config.yaml
num_hidden_layers: 9
hidden_size: 384
num_attention_heads: 6
num_key_value_heads: 6
head_dim: 64
intermediate_size: 1536
vocab_size: 8192
hidden_act: "geglu"
norm: "rmsnorm"
norm_place: "pre"
norm_eps: 1e-05
positions: "rope"
rope_theta: 10000.0
rope_fraction: 1.0
qk_norm: false
attn_scale: 0.125
bias: "none"
tie_word_embeddings: true
parallel_block: false
init: "uniform"
init_std_qkv: 0.0333
init_std_o: 0.0333
init_std_up: 0.0333
init_std_down: 0.0
optimizer: "muon_variant"
learning_rate: 0.00654
lr_mult_o: 2.0
lr_mult_down: 1.5
beta1: 0.95
lr_head: 0.0054
max_grad_norm: 0.5
warmup_steps: 200
schedule: "wsd"
decay_fraction: 0.613
decay_shape: "linear"
final_lr_fraction: 0.1
batch_tokens: [32768, 65536, 98304]
max_seq_len: 2048
doc_mask: true
train_tokens: 457600000
max_steps: 7642
dataset: "wikipedia_en"
MLP neurons of a small language model. Each row is named by its layer, matrix (down: output weights) and neuron, and shows model dimensions 0-127. Each number is 128 + 24 x the weight over its row's rms, rounded and kept within 0 to 255. Numbers have three digits each. A neuron's up and down rows have the sign that makes its largest values positive.
A block is one neuron, or neurons of one layer that tend to fire together. Before each block is what it responds to, as a language model described it from the Wikipedia text at the highest values.

Responds to: Year final digits. The last digit of a four-digit year, mostly in full dates like December 7, 1999 or 2025, plus some word-ending suffixes such as -al, -ation, -er.
L2.down24:141155132082144150126094134126121047137147117163104106173171135180106128071146148128170127145121156133131161123119098103154119088169122138141116121112150088099125155087144121139154150153154115104131168148134175116172097107147140108190152140131146149109114109149152174086145121138140164076162166130157126143140121080126131139098126140140147139116133130123140126123113134114145160108119
L2.down291:114118159114130127123089115147126143129131183109132100133084099129116123122136169145144255110128132127105124093112117109136085119105153096122122125135105131119143130118119101157176152075158144109149082122123129100255119143133155144134109151143121131150129106123135163126129137105138137160087104150180098131138136156132142140175137158131129114135150120143121139135154153124128126111100
L2.down467:106113118115145134150131132169100117083158175103129098142118116141120098086125130140113016115141118107117105137104123113164112108124096153111147111116107112062109105148119126125107144132160156096124129141116099139027093139098126133119112135184103161108125156144087147081144132150155140162082105146097123116118117122133120128135118120101140095138102206170141084102133146110132110129150
L2.down1170:088098116157069136134108128134150105097163141139146135142138161140152104124138128156156188084159109127126132140151151123116115111175144107106164134148169091166131122094133110155110102100145175117113090129092125112159113128118118116115120143130152113118094133117146058115112106117118130117132114158141122127125103157135125093162139121153096116140139121129153147100135130125120184097145

Responds to: Introductory prepositional connectors. Prepositions or connectors that open an attribution, cause or concession phrase, mostly according to, despite, due to, by, following.
L4.down12:143113147141110100170119127131102103088140136115111166100152134111133158151123138142164102117123131188144110132093134143125133131094064095115144114110155090112124112103104160166110145108151150122135153165097147147070144144114127140139137110103116140128123116127146105101161132124137126162152094136132128171151150127158138121118148115157079110117137093146172143129132115117138090177130
L4.down184:151066127166153125149118097145132107174174209149110159132107117121170120129146140117107136138116103120132123102124161125099116129129139116134164123148158125154127112115098115098137160107122160127105129191163158123088086147157122127081162129116117118125168155095116143137118121170186116086091152128115128131132122135096123142118129143176106113124087127110128146140142106129148152141155
L4.down202:128147150121116109121111140111111130115108103169112080133122074178141160120113145161175108100130121157106119145141089147101129153125150126115164099150123092113120111127138119083162088104153153155114141110156106139091103090149157131136103088128141140141132146108107126077166117123117139151129094121088101137079140156158127111158117161098086146132120136133138130089146117120120161146150
L4.down1039:165093099109102146147093145178105148126108126111120146090117147144145133111123124139110145134157113142107167129136104105149148171169158150128124101151118118114122109104102124134124137085117131116089113169081114112089168161131127135160143117116148140093162162157113135146134111119105127142138118128200151120123147124081116135112118103150146129166112144117090083122122142094128147132148

Responds to: Mid-word suffix pieces. Subword pieces that complete a split word, mostly suffixes like -d, -s, -ing, -ul (trade-d, runner-s, Onci-ul), plus colons in infobox lists.
L2.down297:136129168091180133121124144152132119121148118113116114168112114116125071173127120120148040131104166113137114149102107116097082148107139152140166167113126162088136107114150104144152119179125141149153128119103140180153166152124102124144140103083175150115115128133118095102135133104152130125156147117090120145131124156141143134112091146086114119111115165120148134127111111091143107109132
L2.down577:123145139093122134111121131140150145108157139151114103144163089177125132191138170178102151077115118081141132123116120147126118157117087103092164082161125142148135083147120160130147121135144181109153148099142119150157106130121132089131125110097121113101105130099153149138104109152158143128134110145084103138094143067106119155079091132136123116144121182092121125115111114157157182123093
L2.down705:166120159141123107138174111120096124137127128116132136128128123095156101142148102133082061119108116117139128094149153110139167108072162093119147129142141123144101091175110088120095095128148174072124129114143152110072105098123129115122115125153132176101103145105067117139166158157119133130124150125149102142080101127102104160121117113115112135092122153105114096088146140102124159108146
L2.down841:120128117133119114093147123137122131110119151129124101078122122153120084155151123110105108124113094134140180143196168151155101148117159130136149106118105089137132062105176149164160111116135130124121168140122116119120114117139105142119140101085112093110140110175134130146107115136139111153108150141136163121113121109093100106087163137139123162169146126127123135062125132138113159108120

Responds to: Verb particles and prepositions. Particles and prepositions right after a verb, chiefly "up" in phrasal verbs (picked up, take up) and agentive "by" (accompanied by, helped by).
L2.down48:138144144135168099131124127129100159134165119152176159098156117135153134156107132126111078108086109117135141148130152131128122120166103116147077141121119105117129105116127124109124098112135132092102103136191125136094125133141144112135133129130074154167103133138124077173131127084103132121162130100108093130132162178088100127119141104079113121127106114116143102130145143130114117114122
L2.down247:170111103113195106110124108140160129130107167158128133118134142146138102100147138125117109135117128117095126124098121154131106198140177111084142127124097094118101090158128123123133130132159127135119097167105125131130122134135143102130151135118106144156159108147127152127142102108102143114152125117129115142112125126133147134118137123134123107149158080084121101123169133134115150069112
L2.down367:109153147104129097155094114115120121154118127136099089161144134135108112106088147138140171128123127092112140156146148163133118122129128103084152105133087135098126131156133103085172162103121109094099081135126124153090089147133097103121101152169145148155133090136127142145149124141155148074120143139151149131115105133138153160088126122147116106106199150124162110149138160106143166129137
L2.down864:148116130121072112110120116120142108123110147096134119137143132125142124148096115140153093122128101069108128099125097138128136134088160146121139131157124099156140104130126161156087129121139112118058096135126137116040121143148137129133121123108117101125138157129062089135142095131108115133124141127092163117145132121147172116134138115131125103169184155142150166157094165114096133150104

Responds to: Mid-word name continuations. Second word-piece right after a short capitalized first fragment, mostly in names within lists, credits and tables, e.g. Le-ed-s, Alb-ion, Leg-ion.
L2.down549:153131154175108162136154144136119169068170136175119132120136085118144153118153139108139174123081150116095126110124149124106147123147146096144089138158126114117107123129152133160152153115084169086161115177165113103112121114110125152101151094151132125122149117169137115179162152113126126122147090143112108072092089112118143129130128133152138099089163113127132118144122129159150122138144
L2.down658:115110127157165126148133129127174159107069161132104133141160130102133100135123122145143110097145101108130112105079098123169139140148140115111134107094146130172159136146141125134152131134084167123095123120150121160120145095129139124110153077080120139118127153124123143156186120119161173111111107092147088130105163100135136111188149107104136143152112144144163101093142127142146101075122
L2.down980:090131182144137099092124112149123154127100103138114120139138128139101140090157055134116204169140106128119085091159141177113132123187118132101094154090101130137119112125118119107102145152146136156112156124117152105105102118103108118136126122132087080153141102160148102113122117122117140137162151109157143128090150100128122100156103091126106117122162108156149126123156116116167139117132
L2.down1248:057151117111112102141112127124094100136131139140133136103164112136120092146119116113074162097138128127102156108105155147136148116128133144122081165150125141138126163142151154098096121133138131115111127139053104148120115120104134144057090188116126199156132137113145124119143122095130097148097161125100108129137097113118097128134136128138139107124144175164100139134152119139120129179126

Responds to: Coordinate and number digits. Second digits of minutes or seconds in coordinates (30′0'9'″W), year-range endings (1997–98), and mid-word pieces of names (Raiders, Ujjain).
L2.down92:090150108202176146149137118138141113110151121142108151132112120100095125099095083162112129127109112131107145092104097130214122102156102116099148113156131099121125163092141130143118116123169125128110124113106138161076130151137125117071122124112116164124118101104117150125122112098117096115111175141126084124102129151157146162094115124121128091119106117104119151165141126128140155142153
L2.down427:135129136114132117134109067142124096134119088146171151088142117087142124161161104073141180133146138144155139112173131129160139118111107167078125120135119134108092096121136149096154115116145098094133084128113149160089175128115163113164129099119137085152107175123128140124146124123105114108103077111136133111104134143110123138131110146110140123165118180158099142144137113097151118139085
L2.down678:075151117100141113132104124148141150120114140142110107145107151146130107163118116170129172149118171107135119125109134103140187112144152121129132152139108119148176059132109122163119115145170109139113120143117167176164076115128135126107081157098110121106108126119107157121123132164123148109170102149129135117153145150140138128157176143122092130116110089117162104156107125108169136122131
L2.down1086:102135110118138129143114122130120060144140134122184100070117111123159139112107154122100160173186152108138124151059115107152148103095130102136168109159105135137146121142143104095153187143117104142133134111098124130179150135125096122099133145126133090126134133121123127088129123082121138140106160142122123155123145102136095118128113159146128114091165116159123150135110144131102107125141

Responds to: Mid-word and mid-number fragments. Interior pieces of numbers and words, mainly the last seconds digit in coordinates (30°29′59″E), also decimal digits and name pieces like Per-m, Can-ber-ra.
L3.down558:142136120155133115125086111114131114123101115148144161127103168093134131105119142130143167139139117095146079111148168153114150130145156146138183113161108157145093132116142103156183130132155105123117158097114135104145112125118106127151128083116118122135149173136132124101086123120152132132153142125116141116135144128151116192154112123130179114112117066100134134119125125117194117142146

Responds to: Coordinate seconds digits. The final digit of the seconds value in geographic coordinates, just before ″N/″W/″E (39°47′29″N, 88°30′57″W); weakly, mid-word name fragments and table pipes.
L4.down361:141134134164155100103110157120106111148157131139143116132143134138127097114133147123148119161146130139147148140138102114136138110131117168130117127093113110162125138142108128184129112115114122122080102143120162113122120116146183105164121099080107147148116132167135117126122143074136096097174176117124112111114105140126137155120155116132120148133153102144111122134121169145134153141115
L4.down805:138146167113187156176144134064116102111109107125134094142128127096108151131149085119138123152097119147169100103131073135093107108120135146120146101113119162118154114172114154113110126127098129139120121147115114139120139147106141129137109093102115099138106122111140140137167108137163115144094095163088130113153122163124123130105146132118137124119091147157111147098110122179152101161121
L4.down977:138113149124119122154117116141127153159172142120125117105119140178184109138113122094153121113138159127115148133080117132170113148137112160106138094139104142075121068116150125152189092097134093144052140086124071132142142131157149105149123096105118106130121105108137130118082114149129112089120141131125133104119086083150131155099120134148145147183128168143136130185110107158172101154123
L4.down1474:110127115153067162170128115129109107154160120122081160132112163149069122119168110105133145162132147097109173111116105124147145132128168126150132121122107123146167146177161135146131112139133159141145167106157161104124118108116102093145096142118115099103127104133150145140104119149100100094146169108148098111116095146118120145139143154119113150105123169110114101111104135147161113112111

Responds to: Year final digits. The last digit of four-digit years, mostly in tables, section headings and list lines, such as 195|0 in census tables, 198|6 election headings, born 199|0.
L4.down453:154127140147098098146154121114116138142148085108130137090100118074117118172107156132156149156107143126125205163094127129104151140134161094092106103109129070126134140127127079139133109115127143164137136131171154150128103113170097123173170135126168162145120107085071149111114150155166138117138183134099154107113107138107093138172125176138191064151108130177124119109144115132107150127084
L4.down948:150136115093143109155152121104145158137148161122073114117132132154101103130115130147171119122148112116103138118142131161069121134130114171119123120138098130114094138113161118085085187124138086125080138081135178115115197120108118135108140105126175112152170087166113131103129109118158114075102137155122160187092167130129129125123155152128144094137142188131113136174127135121163169131172
L4.down1355:181135110167097122127129135138136136109159086118117143131128103099131173137128123106128179156151121100093150144151111116147159126130145185088088150093102137173115131168116110161151152146121141128151118139108161114202123106151136130131161100145139110111128146137101135184109112159114094146149114153162088123172114138136163154147130107133122121125141122113135087138120135161112094136109
L4.down1403:143123168081142079151100148167134145138152090111094138140151137098171128129108119135130108172120130148147154107113084138150127173128138106120139126113129084108109127119122095143116151106067107128125110186160119123083127093138167143132131132126117129149073108148155136130160117127136148109123097130151085111075137140139102126140128118127081100132162138145107119122122112152092107176108

Responds to: Verb-completing suffixes. Final pieces of transitive verbs, mostly -ing after by/after/to, also -ize, -ate, -ed, as in shut-ting, se-ize, rot-ate.
L4.down394:100141112140136176153147153040098128117148081144111126117138116076136120152132116126159145125158121132111018143127124098111150134101122110106129125098151124126127128113193170143100103126127128160128176164131164108107117154152114129138126139109162124115121128092116133134122143125150151159162090113095167198166142111121165121116141126158107135139121111174136136132123121151163141151148
L4.down460:137118098147139117104150103117120120116113109131140148147137197148118131134153116081147100154132148140175175153120110068112088111141130151097148124088156132143133153140131120131167169150125126127118155128143150102096116142148130077174159113112105143137140181133156190103124126115137145124134118119132191147144113139119164130104124138113160127130131135157171111167134151158106128116158
L4.down687:097088108152123045125137118147105160125147141094126162098141121148095150161142197083101060115128115123144105111121091129117130151130127156122083134120079084109122104102158128107117138135133141117137096132137144128078144131164132135136136118143163137101136134151131102127112121111136159116134128132132118193146187153098128135118103112134167151109106077091129130130134120165118103082125
L4.down894:106162145170141111114123068152133112119140164144122123165150132167106102135149114147174128150093118089100106129163166114125117170135116103099118155134122098148154145116133112132141117167153149152137113177136158101057156140163103133109097130144125147119108144135112110151090157170160103129119105130104147113157131105130116146132113148151119138129080130116134123122144159100140133091129

Responds to: Verb inflection suffixes. Inflectional endings (-s, -ed, -ing) split off a verb stem, mostly transitive verbs about to take an object or "by" agent, as in allow-s, head-ed, urg-ing.
L3.down1523:128153162139134129139116170139147122146137128129099116114102127168156138126167133134137140168102123119154103098141109113119124117087143124100134079121110113121177111116117106138116145158145134156152127152122119148114138181134162112122135088134145107107152136153125146059144127124098180121144162091113133121128128115151138183114099130114134138110133118120153119149092162095088137152078

Responds to: Word and year endings. Final pieces that complete a word or number, mostly the last digit of a year in dates (201'5', 191'0'), also suffixes like -ly and -s.
L3.down141:115112122144106103105123120114122107154104166146109143131137147114100100174129166143097092101152133127144165091134148124072107170140103107120142128114137080125143117136155155116123174157128117140119147122128157114094138115103098128112111126146131115163116172188140095098107130107163161133128148119105104146135095167095117102116099138152104169130099131141121113118126113136149169100135

Responds to: Mid-word fragments. Middle word-piece tokens inside multi-piece words, mostly names (Le-ed-s, Le-ip-zig, Mc-D-aniels, ro-bb-ers), plus spaces and list dashes in tables and lists.
L4.down372:162155120139158148108093127129148090155139140118139151105117077122156109169121127132145143087143146132176104129142148147122143142118153103156145108141132125136122121105085143140119173132103137112129146142112081111095117139132146103102144091129127098114107116130164113137123103119148158118137158157103160119136200122142137129150118163130090175153105103104116105112128112156130120117139
L4.down416:136120163110172141165135126143120124109153130114159121144121099096135099138115121139117143115147095145106145141151088130148146111134166141122119115149134164125087100104142111113128129107131160056103113124111121114088157125156110126090152130120102107172102122126139179163112157158087124164136144140101176078134126128122119110126104149149140114149161145165136118105129130101120101126143
L4.down500:124151144152149145091123177123105105126118161112106119116147175100151127148121141209114127138152155097123125166114078121127125118170169097136121155186112127142150144150095102137125131074116139112150160134122110150130109154130116135119130102145137138099107124149118110143141108091139144140112160067136069130114151125112150152132142106128169133162109139124134121130089155131113100110134
L4.down1299:170150132165138112144117141115130162144133139140156106135092141128097145163161166141141124155135131164162096118142109134144160124191109099122157161158139113153114119106129135149145100100120138151119123143136129115121102135140110136104166123104087125107133124127135086150116119121147131178066136117135112139104162135073124145131178127123126103147114113114103097103145145119167136115130

Responds to: Mid-word subword fragments. Short word-piece tokens inside a longer word, often after a prefix piece like de, con, me, as in Deakin, sneak, uneasy.
L3.down1249:083095120162148156123137116156113123089109151134117147180161169148099148159125119128149152104131088118161112099092112130091091113114106157137147129142107116149145157098176116141148168142155096110180137140115151131095085103124094124121162146095116098078105114138131119174166119104118129134150111101121111128081126138137096139121124170144123156127102137155126151108103133148153077076130